Part of a small language model's weights: a variant of Adam for these matrices, 1315M tokens.
MLP neurons of a small language model. Each row is named by its layer, matrix (gate and up: input weights) and neuron, and shows model dimensions 336-463. Each number is 128 + 24 x the weight over its row's rms, rounded and kept within 0 to 255. A neuron's up and down rows have the sign that makes its largest values positive.
Before each neuron's rows, "fires on" lists the tokens most often at its 100 highest values on Wikipedia text that the model never trained on.

fires on: ")", "9", "5", "4"
L5.gate2021 [ 99 143 107 140 142 169 123 108 145 125 141  93 151 131 145 145 130 164  96 133 107 123  53 194 113 135 122 135 106 149 126 178 147 132 106 145  87 148 125 133 142 132 127 162 154 110 166  98  96 156 141 107 154 123 159 165 139 135 116 139 123 112 142 116  92 148  97 151 164 148 107 154 142 124  69 127 145 103  97 149 151 136 127 126 126 134 125 132  32 140 140 136 123 122 135 162 100  94 116 139 186 140 102 155 124 136 108 143 119  93 176 108 134 115  93 158 160 102 107 137 128  95 107 123 141  86 117 118]
L5.up2021 [111 116 118  66 122 134 128 145 134 110 124 151 131 111 123 130 109 102 109 106 129 158  82  79 138 122 151 104 101 138 118 147 152 123 118 128 128 129 104 128 115 113 117 136 154 195 101 126 134  97  71 132 113  75  82 130 159 161 100 140 146 108 139  94 135 123 181 138 158 128 100 144 131 123 129 122 143 134 151 125  96 197 140  94  87 119 128 117 131 127 112 120 119 115 137 144 141 126 119 147 144 141 101 130 130 148 112  66 175 120 105 143 170 114 129 126 148 112 183 139 131 125  82 138 141 151 116 139]

fires on: " ", "-", "–"
L5.gate216 [ 98 160 145 108 162  58 122 145 147 136 114 101 127 147 112  88  99 133 124 139 133 147 137 165 137 144 135 142 103 114 159 130 142 116 106 156 173  75 107 149  63 136 155 152 106 117  87  89 153 124 139 134 134 107 120 155  91 193 144 129 133 152 147 112 140 153 137 102 107 126 134 135 129 129 133 187  91 134  98 172 131 130 137 131 189 121 136 111 173 137  75  57 149 135 126 127 137 138 127 124 172 138 144 186 133 141 112 123 179 117 102 127 137  85  62  91 166 123 167 119 170 125 120 166 116 121 129 117]
L5.up216 [135 123 165 150 131 153 162 124 120  94 158 133 125  76 127 144 127 100 102 155 132 129 196 125  88 114 119 107 110 154 149 116 114 159  85 156 122  87 154  93 125 139 167 129 138  89 148 130 157 114 141 144 154 140 117  78 128 111 122 142 146 117 160 158 133  82 162 139 161 126 122 110 195 138 128 175 142 120 139 116 138 115 114  79 107 133 133 130 103  98 128 117 100 117 156 139 147 127 107 112 147 130 139 146 113  95 110 110 155 144 134 171 180 137 130 168 116 108 101 115 142 123  97 136 135 141 142 142]

fires on: "9", "2", "1", "0"
L5.gate1987 [ 92 109 136 171  96 144 131 138 146 155 150 118 127 117 101 109 149 161 127 170 144 127  96 156  87 141  95 147 153 128  91 103 158  91 137 153 123 125 100 161 146 113 139 131 165 149 158  40  95 139 131 132 181 148 150 133  72 120  93 143 115  95 141 123 128 103 139 126 165  86 158  99 136 129 134 157 106 159 154 176 106 126 130 146 128 148 119 112 107  92 110 119 158 135 137 136 129 107 130  98 131 141 133 116 138 166 132 159 112 125 106 144 125 114 132 114 137 142  96  87 146 162 111 140 145 114 144 125]
L5.up1987 [168 104 108 106 143 136 144 117 113  83 118 179 149 148 127 140 144 127 121 110 130  97 161 198 107 160 128 112 123 144  91 136  70 113 145 139 129 135 123 143 118 136 108  90 132 124 112 115 138 194 154 123 146 138 171 119 133 147  61 129 100 151 136 134 139 123  99 175 155 106 133  91 144 122 111 156 150 102 119 137 150 114  98 116  91  82 131 167  74 133 110 117 134 113 122 108 101 147 151  99 121 125  96 116 109 133 144 118 119 107 135 105 120  85 122 138 115 134 152 127 134 107 127 145 111 132 135 153]

fires on: " ", "0", "4", "1", " SS", " life"
L5.gate307 [ 96  94 103  93 106  93 111 140 114 173 141 160 107 140 115 178 158 122 101 122 156 141 160 147 118 141  99 141 151 108 118 106 144 163 102 158 164 159 111 122 151 118 109  97 149 145 152 105 158 130 137 133 100 103 175 146 142 120 160 132 109 178 149 137 110 144 126 119  85  90 115 136  91 151 147 177 141 112 153 146 113 160 115 110 112 127 162  96 137 140 148  82 142 126  93 132 141 150 164  71 155 137  86 164 129 107 123  89 115 138 114 147  93  94 144 110 121 120 129 130 121 120 151 117 126  84 168  86]
L5.up307 [122 132 158 122 135 147 150  97  92  86 140 129 149  94  90 113 123 155 132 183 115 114 134 134 154  92 126 124  93 138 112 140 191 145 123 131 121 120  80 129 173 156 141 129 139 159  91 131 139  98 133 100 113 184 103 130 139 173 154 106 125 130 158  99 123 119  94 162 101 151 119 123 123 105 110 123 139 110 156 147 140 122 137 132 116 129 125 140 104 159  93 112 114 116 125 126 124 109 189 146 157 150 122 108 129 154 131 130 118 135 117 149 126 135 145 153 103 144 126 111 166 169 116 128 124 115 110 126]

fires on: " ", "2", " |", "8", "1", "9"
L7.gate1201 [130 128 111 166 100 132 136  97 165 154 104 156 127 115 102 128 137 144 103  74 147 145 108 133 128 114 150 166  98 161 135 115 102 133 125 164 126 119 119 131 129 157 148 121 108 118  92 146 156  89 100 135 154 128 150 150 150 160 113 153 191 108 109 163 134 153 132 127 118 113 169  69 161 129 115 194  87 122 136 148 132 184 102 130 162 112 136  95 111 152 164 136 148 119 137 151 172 134 115 116 152 125 117 134 100 110 146 108 161  78 127 117 126 116 145 155  72 109 129 145 119 166 172 142  93 122 124 169]
L7.up1201 [166 147 145 121 100 122 121 173 109 106 112  94 122 116 121 126 110 113 116 110 158 148 153 149 150 136 122 145 112 170 109 113 148 103 135 139 178  85 135 128 107 147 105  95 126 153 147 117 121 125 148 123 115 116 112  96 146 114 134  58 138 102 145  87 134 141 121 126 115 120 120  87 141 144 152 136 104 143 119 142 119 163 105 159 102 171 144 111 184 137  75 123 114 111 107 133 121 161 135 114 133 126  82 159 160 149 108 177 154 107 135 172 155 145 128 149 147 156 116 129 143 123 109 112 156 100 140 147]

fires on: " |", "-"
L7.gate897 [121 140  97 114 125 132 127 149 130 116 107 144 178  83 142  99 155 114 141 127 144 144 101 102 122 116 135  90 145 118 125 139 137 128 127 200 146  78 154 125  86 175 149 126 163  78  92 120  75 138 156 115 164 112 138 154 117 111 119 130 146 137 124 104 119 108 138 136 140 170 109  99 118  99 156 141 106  90 116 155 144 146 113 120 146 104 110 133 128  49 127 110 139 155  96 167 128  81 144 175 107 120  94 183 152 136 121 133 121 102 140 135 118 100 116  79 144 137 144 134 162 121 107 159 208 143 123 107]
L7.up897 [133 136 105 139 172 116 144  98 161 119 139 111 118 118 145 161 174  94 121 104  89 128 119 128 135 159 123  92  97 146 163 136 135 128 130 185 128  87 141 112 134 123 117 136 174 118 131 142 127 148 139 129 108 145 169 105 101  86 103 143 162 121 143 112 125  78 123  92 151 131  98 118 113 130 100 144 145 116  87  96 132 184 104 127  79 102 133 142  93 102 106 166 108 142 140 153 120 138 133 119 169 123 151 113  85 119 145 120 112  95 145 130 184 107 126 139 133 141 127 146 140 131 162 152 177 112 109 105]

fires on: " (", ".", "0", " where", " career", " that"
L7.gate1324 [143 172 167 131 112 127 137  85 140 135 109 104 126 123 140 127  97 109 114 134 137 173 121 111 100 164 110 105 163  85 119 143 141 131 129 140 123 159 124 126  94 156 104 164 167 132 169 133 107 106 101 139  95 153 158  89 106 140 169 140 139 182 168 134  86 139 137 108 113 140 164 134 125 129 140 127 111 161 129 135  89 126  62 169 129 109 156 134 148 102 121 112  97 129 172 158 178 117 113 130 136 168 139 131 107 146 126  81 131 126 143 144 143 169 131 110 106 132 168 140 132 130 138  87 158 143 142 108]
L7.up1324 [128 130 116 103 114 108 163 120  86 127 107 155 153  96 128 122 149 158 103 167 166 128 124 177 134 140 115 133 160 133 161 133  98 213 127 105 119 129  78 141 157 116 151 120 130  98 151  97  94 121 127 134 137 158 102 116 128 174 129 141  86  81 153 162 123 129  98 119 162 147 128 116 147 105 126 129 136 118 144 140 142 149 130 159 117 111 164 175 168 120 103 175 177 158 101 135  93 135  94 111  86 117 132  92 142 134  64 145 140 140 100 114 128 138 126 122 103 144 149 176 133 144 133 134 178 176 158 139]

fires on: " |", " "
L7.gate949 [138 109 131  87 143 166 110 151 113 174  96  98 147 129 141 114  98 113 132 108 144 128 173 144 104 136 150 114 192 130 137 193 114 105 116 146 149 114 149 131 130 159 139 114 116 110 123 145 127 162 110 118 128 125 109 119 133 132 146 144 111 151 138 121 104 118 143 169  89 138 141 118 115 127 120 158 116 174 105 153 115 152 126 144 156 138 117 121 114  73 119 101 114 101 126 128 130 127 102 163 127  80  71 110 129 162 151 129 148 141 125 122  77 102 109 142 176 182 145 124 104 118  78 149 109 118 155 110]
L7.up949 [120 112 140 113 135 183 126 103 105 125  89 117 108 110 120  92 125  90 141 105 133 182 144 137 143 114  98 125 141 102 135 111 112 139 120 112 137  95 142 188 101 146 105 116 105 166 127 133 162 143  65 128  95  99 117 142 116 173 116 138  94 113 159 135 165 106 142 172 125 133 126  43 181 114 116 125 142 145 128 103  98 184 106 120 166 115 129 107 151  93 170 107 149 104 123 116 117 135 118 131 156 143 101 125 155 158 134  88 156 116 125 122  80 132 153 146 122 129 111 125 130 145  92 151 142 102 132  99]

fires on: " |", " ", "5", "4", "6", " with"
L7.gate144 [128 157 108 137 121 163  96 138 160 153 125  80 130 142 148 110 139 127 151 113  69 135 127 112 123 131 138  93 122 133 131 133 107 117 134 122 107 146 154 133  91 109 125 145 129 123 112 144 112 163 138 112 129  75 101 151 118 133 207 153 151 141 139 160 105 136 137 183 129 158 117  87 133  95 130 125 146 127 130 112 133 153 122  98 144 111 160 135 132 114 134 130 114 129 156 177  77 108  99 142 138 174  87 127 138 145 117 106 144 118 117 130 111 127 124 124  83  94 135 134  80 161 205  62 101 124 144 145]
L7.up144 [136 138 104 104 127 135 111 106 107 153  51 124 149  96 103 107 148  63 142  69 104 165 142 108 125  72 120  80 144 143 140 123 152 146 107 126 155  89 124 115 120  97 132 143  97 166 132 142 122 133 103 125 119 102 120 124 148 170  58 108 156  95 131 131 131 123 125 162 130 105 111 140 122 145  85 136 112  68 139 146 168 112 109 124 155 113 138 139 135 109 139 160  98  76 111 117 119 112 110 107 156 143 114 126 147 172  86 114 144 136 148  85  76 133 129 133 106 106 157 153 123 182 106 174 133 128 152 101]

fires on: "1", "2"
L7.gate1686 [112 159 108 152 119  84 133 127 130 101 155 100 102 148 101  96 159  89  96 171 132 126 111 122 112 116 133 118 103 121 130 139 147 133  93 139 142 162 122 146 135 183 102 129 100 107 165 114 148 153 120 172 122 129 155 112 123 143 111 117 122 103 137 133 151 142  93 142 136 116 136 146 137 151 137 130 136  95 165 119 156 138 104 122 134 132 131 119 158 118 100  94 152 126 154 129 126 129 124  92 117 135 152 196 128 134 160 119 137 140 143 177 115 125 153 116 131 132 142  85 164 176 121 141 129 124 142 149]
L7.up1686 [146 159 164 138 125 139 122 116  80 107 134 122 126 103 133 178 120 156  84 181 117 166 174 126 140 113 122 102 132 149 103 121  79 136 147 112 156 147 120 135 205 124 140  89 105 133 120  97 148 120 153 182 131 131 105 119 128 147 113 113 156 169 103 129  83 105  99 192 129 149  97 121 149  83 156 156 183 147 104 173 144 117 107 138 135 146 122 170 142 126 116 128 115 110 100 159 151 107 145 114 123 119 141 135 137 118 147 123  93 131 131 112 137 108 105 159  87 191 110 128  75 151 160  91 183 126 126 116]

fires on: " ", "1", "|", "\n", " Score"
L7.gate2025 [111 115  79 133 118 117 154 131 157 134 171 166 159 146  82 104 161 122 140 148 100 137  89 121 150 165 132 120 132 149 137 132 142 166 120 118 136 125  70 168 140 125 173 130 177 149 131 106 144 128 124 187 145 117 141 130 134 104 138 141 123 121 103 160 129 160 147 131 109 133 133 140 151 123 147 182 152 130 124 111 144 137  84 167 156 141 103 100 110 112 211 116 140 112  85 165 149 148 132 127 150 156 127 138 131 108 149 130 140 108 116 117 146 122 138 114 119 115 136 137 113 139 134  97 157 120 106 147]
L7.up2025 [118 104 114 113 120 150 199 150 137 136 139 120 123 120 135 125 126 130 143 118 115 124 101 153 138 136 139 136  81  96 113 151 150 128 159 134 138 123 124 153 132 122 158 120 153 137  76 138 172 127 163 126 120 124 130 119 142  90 119  78 121 139 141 145 112 121 105  99 123 123 168 110 143 123 114 114 110 135 125 126 115 141 113 103 108 131 142 104 144 176 138 136  97 120 177 138 114 152 128 164 166 157 164 153 173 144 175 161 133 101 137 116 187 111 140 108 100  65 138 113 146 146 130 167 158 142 110 189]

fires on: " ", " |", "6", "%"
L7.gate2004 [115 110 112 112 178 112 155 107 100 169 123 142 107 129 119 105  87 157 126 197 136  90 136 156 145 156 112 128 149 100 129 148 132 121 142 121  88 130  92 122 128 132 130 155 134 103 112 163 120 148 148 122 150 123 106 151 143 152 124 169 104 122 159 144 110 139 124 146 112 129 120 112 142 135  86 166  88 119 102  99 136  99 129 130 169 109 177 103 156 108  93  81 133 127 149 160 110 129 170 129  90 123 130 137 100 146 174  89 137 115 160 135 154 149 132 126 121 155 101 118 131 167 126 119 136 109 158 160]
L7.up2004 [145 128 128 109  98 131 127 136 138 187 109 160 128 164 107  81 134 110 102 140 123 141 119  87 145  95  81 137 135 156 145 168 119 133 125 150 135 123 124 101  87 189 154 110 154 120 153  88 119 124 113 109 147 141 178 140 127 118 116 170 109 132 114 142  96 150 139 128 105 171 129 139 110 139  62 104 140 165 125 122 128 112 139 123 169 138 143 147 108 139 127  78 127  89 154 156 160 111  74 142 102 125 109  71 123 124 149 155 119 156  99 145 135 118  92  97 144 140 159 109 123 140 119 128 110 136 111 169]

fires on: " and", " ", "–", "0", "2", "1"
L7.gate1580 [109 154 153 126 168 150 148 129  81 128 179 148 121 135 126 119 158 138 103 153 140  90 125 142 148 155 145 111 124 159 138 158  77 153 142 137 135 103 120 119 142 150 124 135 133  89  97  95 132 130 152 155 130 143 128 119 105 133 137 172 162 174 128 147 117  83 120  87 123 132 121 130 120 117 137 137 148 100 114 132  99 139  78 172 163 136 155 161 105 157 121 110 132  83 107 166  81 149 134 100 141  97 118 155 130  99 103 123 137 121 141 119 103  99 135 122 137 122 166 122 134 133 134 130 148  90 168 118]
L7.up1580 [148 136 127 162 117  99 146 152 131  87 135  98 101  95 114 127 158 117 137 118 116 131 121 113  80  94 148 122  87 113 120  61 144 144 121  85 131 139 118 218 179  99  78 147 185 137 100 139 125 147 160 127 128 117 182 126  97 134 151 100 141 145 140 113 132 146 106 126 155 125 145  92 125 130 129 127 137 130  99 113 117 143 115  94 127 165 111  85  84 120 138 150 103 123 116 119 132 139 109 141 145 130 103 139 147 118 108 105 174 124 129 119 130 141 171 159  89 132  85  94 113 122 164 156 132 123 122 128]

fires on: " |", " ", " largest", " other"
L7.gate981 [129 129 103 105 116 145 143  94 129 109 102 118 148 152 104 136 127  97 138 150 119 131 106  98 100  99 142 136 172 130 164 113 137 134 150 153 145 126 126 159  94 168 158 119 132 110 128 141 119 120 142 136 173  95  99 136 108 139 147 145 122 159 105 126  78 119  99 185 108 108 116 107  97 133  95 154 120  90 146 109 105 138 130 150 119 177 183 102 140 118 128  70 106 132  91 120 156 109 164 144 127 106 123 131 165 166 154 108 122 134 131 108 118 123 123 143 123 152  83 128 178 124 111 123 149 115 143 101]
L7.up981 [130 118 114 101 122 104 173 122  64 144  84 147 129 160 151 142 158  91 132 135  91 135 142 152 126 138 146 153 128 135 155 158 115 135 118 141 153 149 119 139 135 141 131 160 139 147 117 113 118 141 110  86 140 159 142 120 160 124 139 158 159 117 129 140 110 149 108 103 115 139 124 120 175 125 144 136 129  99 130 117 124 141 123  81 151 130 132 151 162 145  93  84 119 117 147 114 127 151 145 104 129 133 169 115 156 141 136 138  97 104 111 129 164 110 115 156  99 127 150 126 158 148  97 117  87 135  89 183]

fires on: " |", ";", "==", " ==", " before"
L7.gate1837 [118 143 123 148 138 117 107 152 110 153 135 141 183 102 113  77 150 146 137 175 170 140  77 128 114 103 132 139 135 127  95 169 130 139 119 134 104 109 125 152 125 164 171 155 119 106 113 135  97 113 130 127 186 136 154 131 121 123 130 171 154 144 159 135 131 124 116  99 114 128 153 126 106 120 114 153 121 128 123 123 137 147 130 110 144 151 153 112 134  97 120  98 131 106  89 168 145 106 123 139 152  67 104 134 117 152 137 131 145 137  99 109 135 129 136 111 148 128 130 118 123 106 132 144 150 151 169 128]
L7.up1837 [154 106 126 127 139 154 137 152 106 128 152 155 178  92 144 141 108 149 123 160 161 108  93 130 140  96 148 107 136 149 108 130 143 152 106 142 102 150 137 147 130 135 138 150 152  93 127 131  77 115 162 146 154  78 182 140  98 111 142 129 137 141 118 109 200 131  93 103 105 113 185 133 113 107 178 118 146 150 103 125 138 129 135  93 121 142 139 120 150  83 106  88  75 127 108 173 153 158 123 148 154 123 122  70 118 154 139 150 118 119 117  77 146  98 122  90 121 173 121 149 123 122 133 129 153 180 153 149]

fires on: ")", " votes", " Party", " ", " for", "|"
L7.gate395 [ 91 142 159 131 155 139  84 107 118 120 151  99 107 157 103  92 139 129 139 132 111 133  88 145  89 123 111 137 121 115 136 128 163 115 153 130 124 134 104 140 117 148 180 152 104 185 130 164 195 118 105 140  73 135 118 128 112 122 127 119 130 148 130 119 118 189 119 114 140 104 138  97 123 111 173 159 103 142 144  66  99 137  99 132 166 127 107 101 112 104 115 114 144  86 147 145 111  98 131  84 148 128  67 131 125 159 139 171 133 140  83 128 111 140 122 148 124 135 157 110  92 143 154 132 103 121 108 124]
L7.up395 [111 143 159 113 146 147 119 120 112  78 165 120  99 158 127 172 128 172 167 121 102 135  70 155  78 106 117 136  99 107 137 153 140 127 109 128  92 142 146 161 163 142 200 117 138 120 144 149 140 160 123 119 102 120 121 138 103 129  84 105 157 130 142 102 140 141 142  65 182 148 160  70 110 117 135 145  93 138 149 124 119 108 112 122 150  99 114 144 112 173 148 135 147 127 133 122 114  84 126 133 146 118 168 128 169 131 141 170 115 138  79 131 139 122 103 114 129 127 125 115 105 113 141 151 141 113 159 145]

fires on: "1", "==", "0", "2"
L5.gate1875 [118 152  92 133 112  88  99 148 140 121 185 141 118 101 156 131 140 121 165 119 133 108  90  94 114 133 128  86 108  86 174 113 133 110  93 124  84 138 147 167 103 117 121 157 154 187 112  95 140 137 162 141 125 126  95 118 102 180 166 106 151 139 165 109 132 144 133 142  86 138 118 136 107 109 128 100 145 144 118 110 124  90 144 113 141 128  73 132 134 160 145 107 138 151 120 193 114 115 154 144 108 105 143 134 145 145 134 113 109 113  86 150 146 122 107  90 126 125 152 146  78 124 149 132 185 132 136 124]
L5.up1875 [165 151 143 112 121 103 119  85  97  86 142 120 149 162 128  96 182 145 104 133 138 105 133 137  99 164 182 103 126 144 124 125 115 134 122  54 109 110 135  89 129 177 155 139 106 118 100 143 155 164 144 124 145 157 121 145 180 112 146 176 122 133 101 114 124 123 125 107 132 160  89 150 160 130 152 105 109  88  97 141 136 140 115 161 150 123 169 135  92 139 134 144 103 141  98  65 127 170 139 107 146 127 120 125 157 113 179  98 125 150 130 136 115 147 100 143 142 150 114 111 141 119 161 138 132 122 125  83]

fires on: " |", "″", " of", " /", "|"
L7.gate225 [138 123 114 132 124 106 154 121 101 140 112 122 162 119 149  96 110 109 122 145 116 134 116 200 173 119 147 121 133 143 149 166 125 115  94 132 128 122 130 131 120 105 136 165 143 166 125 111 120 188 146 136 124 141 128 140 100 143 119 152 132 105 109 130 126 124 123  95 127 148 146  76 135  98 154 149 106 107 167 142 107 126 128 135 144 124 120 151 152 115 131 133 116  84  82 164 136 111 130 113 112 129  84 125  96 100 156 167 100 143 122 112 104 108 116 133 122 142 125 117 156 114 127 140 120 107 107  90]
L7.up225 [120 167 132 116 140 109  87 119 159 150 128 129 112  82 144 139 129 117 121 137 121 154 103 156 130  83 163 144  49 119 167 128 111 125 140 115 126 133 118 123 169 111 132 100 129 107 111 145 100 136 149 119 164 161 146 120 108 138  39 143 138 117 132 114 132 124 141 136 145 189  98 118 156 136 128 148 178 133 134 110 167 134 123 109 140 145 112 116 122 125 134 122 118 138 128 142  87 149 127 150 139 130 133 126 109 121 124 145 135 132 107 109 122  90 145  95  98 118 166 194 115 138 135 110 166 132 110 156]

fires on: " of"
L7.gate498 [119 155 158 122 142 103  88 110 120  89 145 119 167 132 126 139  95 136 162 120 115 162 146 121 116 167 121 142 162 115  83 106 153 126 147 120 147 107 121 107 154 116 151 126 116 119 139 126 138 130 128 144  99 135 149 131 115 179 143 152 137 148 132 140  92 108 125 131  78 122  95 152 113 120 152 137 131  92 137 129 182 106  95 191 127 101 121 122  91 137 129 131 143  99 152 142 200 115 137 136 169 124 132 146 113 118 107 115 109 111 107 114 135 136  97 135 159 137 121 147 123 107 136  77 131 131 144 103]
L7.up498 [ 96 118  78 150 110 113 137 116 114 163 106 159 117 132 115 139 107 137 179 167 130 118 124 146 106  98 137 144 130 127 157 107  87 136 132  94 139  93 144  95 112 128 144 179  94 142 121 120 176 134 124  74 137 129 114 143 118 139 179 164 101 138 125 130  91 122 133 103 107 153 119 117 127 138  88 122 113 155 147 147 133 135 183 118 190 121 146 105 129 162 142 102 139 126 132 130 108 173  91 163 118 119 157 110 105 109 148 122 104 132 114 134 151 125 126 168 133  92  96  76 143 160 109 115 118 153 122 134]

fires on: "0", "3", "9", " end", " through", "5"
L5.gate1102 [ 99 140 155  62 142  82  99 109 103 146 147 114 132 136 146 106 117 145 109 161  77 127 146 148 156 150 126 100 150 116 110 112  98 158 149 101 143  82 151 141  78 156 158 133 145 116 123 118 113 126 107 141 147 138  98 163 127 147 136  93 117 121 111 120 109 168 119 116 147 153 134 123 133 152 119 114 106 196 139 137 157 128 130 140 161 140 112 133 150 120 136 117 149 109 134 115 156 138  84 182 134 146 123 105 143 108 130 135 114 146 151  85 162 129 131  75 138 119 113 103 126 163 125 172 158 139 177 131]
L5.up1102 [140 167 173 159 124 189 127 133 127 116 103 135 106 122 121 143 131 125 217 107 143 156 123 164 128 120 141 118 100 157 116 124 150 152 128 161 113 107 122 133 114 133 107 121 104  75 132 119  87 111 138 169  77 146 105  85 134 116 179 132 152 155 141 142 107 145 133 130 112 139 133 122 124 142 114  95 129 158 106 134 102 100 116 134 148 130 158 121 146 101 119 141 137 110  95 114 114 134 102 105 101 128 138 112 155 109 132 134 153 122  72  89  73 102 136 144 126 110 129 121 130 105 115 126 165 122 144 138]

fires on: " ", ";", " of", "-", "1"
L7.gate260 [131 120 120 129 139  96 108 129 110 119 138 101 155  75 126 138  98 133 156 150 139 168  89 124 134 108 135 144 141 115 154  94 119 161 147 110  51 107 134 123 145 148 126 129 190  94 135 116 101 102 153 131  97 107 118 129 154 111 144 120 167 118 133 134  99 125  80 112 111 181  98  99 161  75 166 138 156 117 135 170 164 126 151 127 167 106 110 105 127 114 128 129 163 139 145 175 155 120 147 138 134 111 107 112 105 121 135 114 127 120 120 111 125 120 119  72 123 106 113 135 128 154 115 105 104 131 144 103]
L7.up260 [118 146 137 149 129 112 125 123 141 149 114  95 157 141 142 164 151 127 113 171 134  97 127 109 122 112 117 110 114 101  79 121 148 135 135 131 136 169 111 100  85 115 172 125 144  93 115 142 107 144 131 135 122 157 127 169 108  96 133 158 145 163 123 175 123 126 107  87 115 130 131  76 138 117  98 101 117  96  88 121 127 121 116 127 136 120 110 100 117 140 130 169 134 164 117 126 128 132 125 173 126 130 137 112 112 136 134 101 111 123 133 128 113 121 152 121  89 140 168 131 156 136  97 142 187  90 144 144]

fires on: ",", " with", ";", ".", " before", " |"
L7.gate1632 [136 129 143 128 138 159 103 131 131 146 183  92 166 134 119 104 108 162 142 152  69 140 106 164 130 146 145 152 121 147  98 120 107  63 149  93 133 127 117 161  60  88 110 158 121 122 124 124 107 121 130 107 125 141 109 132 149 111 131 135 140 129 133 114 134 149  91 150 112 121 113 142 109 114 126 128 108  68 151 162 178 120 139 120 136 143 116 105 116 147 124 149 107 112  86 154 105  65 150 138 168 152 119  95 132 171 103 136  76 121 134 107 141 107 175  63 157 107 147 134 127 151 147 105 101 118 123 128]
L7.up1632 [140 145 118 125 137 124 101 172 100 194 128 142 138 120 112 118 152 122 149 138 148 206 129 166 129 147 116 118 145 147 116 109 158 134 111 123 110 112  81 147 136 133  88 116 143 130 171 165 168 158 148 105 133  91 149 150 164 141 119 121 136 115 104 137 146 120 137 119  87 123 128 130 187 127 128 101 111 166 111 152 138 146  96 115 146  65 133 166 110 102 145 120  84 121 102 166 173 123 106 123 127 141 102  98 145 136  78 130 139 150 148 146 115 110 109 105 140 163 118 149 128 100 142 107 148 135 121 135]

fires on: " of", "0", " the"
L7.gate437 [ 79 156 135 119 150 137 110 108  95 136 164 141 159 141 138 110  95 156 102 118 123 127 162 188 126 127 119 117 143 131 140 151 118 183 117 123 124 138 129 151 129 151 144 136 130 129 112 115 133 129 116  89 132 123 130  94 149 192 141 101 152 132 139 159  78 139 107 110 122 169 111 121 158 146 102 126 137 105 168 110 136 111  95 150 105 147 146 128 132  89 112  68 134 124 170 110 119 120 142 146 130 125 111 136 176 128 116 131 135 123 136 113 108 175 198 122 163 116 182  99 147 155 121 101 162 152 179 110]
L7.up437 [110 123 118  86 131 103  96 106 118 124 127 184 125 105 133 132 144 111 163 136 134 138 140 148 123  82 158 127 139 136 126 124  72 169 176 138 132 140 122 148 163 167 110 101  91 115 141 131 157 118 115 115 136 150 121 136 114 133 155 100 123  59 131 139 112 118 109 109 126 164 152 149 137 180 120 109 142 137 154 150 147 114 131 143 109 152 148 149 163 117 163  99 145 128 130  95  84 153 125 181  96 106 168 139 143 152  99  86 166  76 136 139  70 162 133 143 115 122 177 115 132  97 121 127 104 174 105 169]

fires on: " |", " "
L7.gate322 [125 167 128 118  91 144  84 135 136 130 134  58 179 161 126 101  99 110 148 106  80 153 140 130 141 175 136  90 177 103 125 159 135 130 111 133 150 121 117 142  81 147  83 160 109 157 120 140 128 116 100 105 101 115 126  94 131 181 103 128 133 115 154 131 109 132 148 127 106 121 130  98 147  96 123 155 148 119  95 116 133 153 145 111 154 143 126 142 158 111 173 161 132 112 122 137 117  91  80 159 151 126  92 139 129 155  85 160 163 188 109 133  93 136 136 107 167 114 149 126 132 140 128 155 107  92 151  72]
L7.up322 [148 144 116 120  86 116 113 151 112 152  94 104 154 128 154 105 115 110 149  96 154 160 136  98 168 138 146 100 147 128 107 127 110 140 112 119 135  80  96 179  80 145 125 112 115 141 117 114 143 152 104  85 126 120 111 138  99 170 109 128 120 110 158 105 113 102 146 128 130 128 155  93 123  78 140 110 137  95  64 108 119 136 148  67 152 104 144 148 146  65 116 162 122  89 114 184 100 120  99 155 171 136  96 132 101 188  88 134 127 158 103 125 126  99 139 111 124 131 140 143 145 141 132 132 119 144 122 110]

fires on: "\n", " |", "^{", " The", "1", "2"
L7.gate150 [133 160 135 165 131 104 104 159 102 101 176 127  63 194 155 143 136 148 114 127 118 177 115 129 141 127 112 126 108  75 117 112 112  94 128 140  77  82 123 102 132 130 133 150 154 137 155  80 131 127 118 142 149 126  88 132  85 148 114 124 115  96 146 110 132 164 141 133 114 113 160 135 111 126 149 127 141 108 155 130 142  94  89 123 106 113 140 123 137 141  83 116 133 112 117 140 116 131 124 126 124 145  93 144 126  82 134 115 128 132  71 147 143 126 146 123 135 120 130  98 117 118 116 109 104 128 105  94]
L7.up150 [144  96 184 152 148 165 140 143 173 111 130 126 114 125 144  98 153 162 110 124 126 129 141 145 128  92 101 124  95 128 121 148 103 108 130  82 122 131 116  99 151 114  91 110 116 130  68 110 109 175 146 105 128 175 165 137 126 136 132 178 120 131  68 105 112 109 137 143 116 142 155 146 113 107  98 138 116  92 119 171 161 110 104 151 122 126 132 170  99 136 158 107  92 123 208 161 136 113 152 108 131 101 114 101  98 111 145 141 134 122 134 116 152 118 122 128 121 142 120 164  85 109 175 138 113 131 105 111]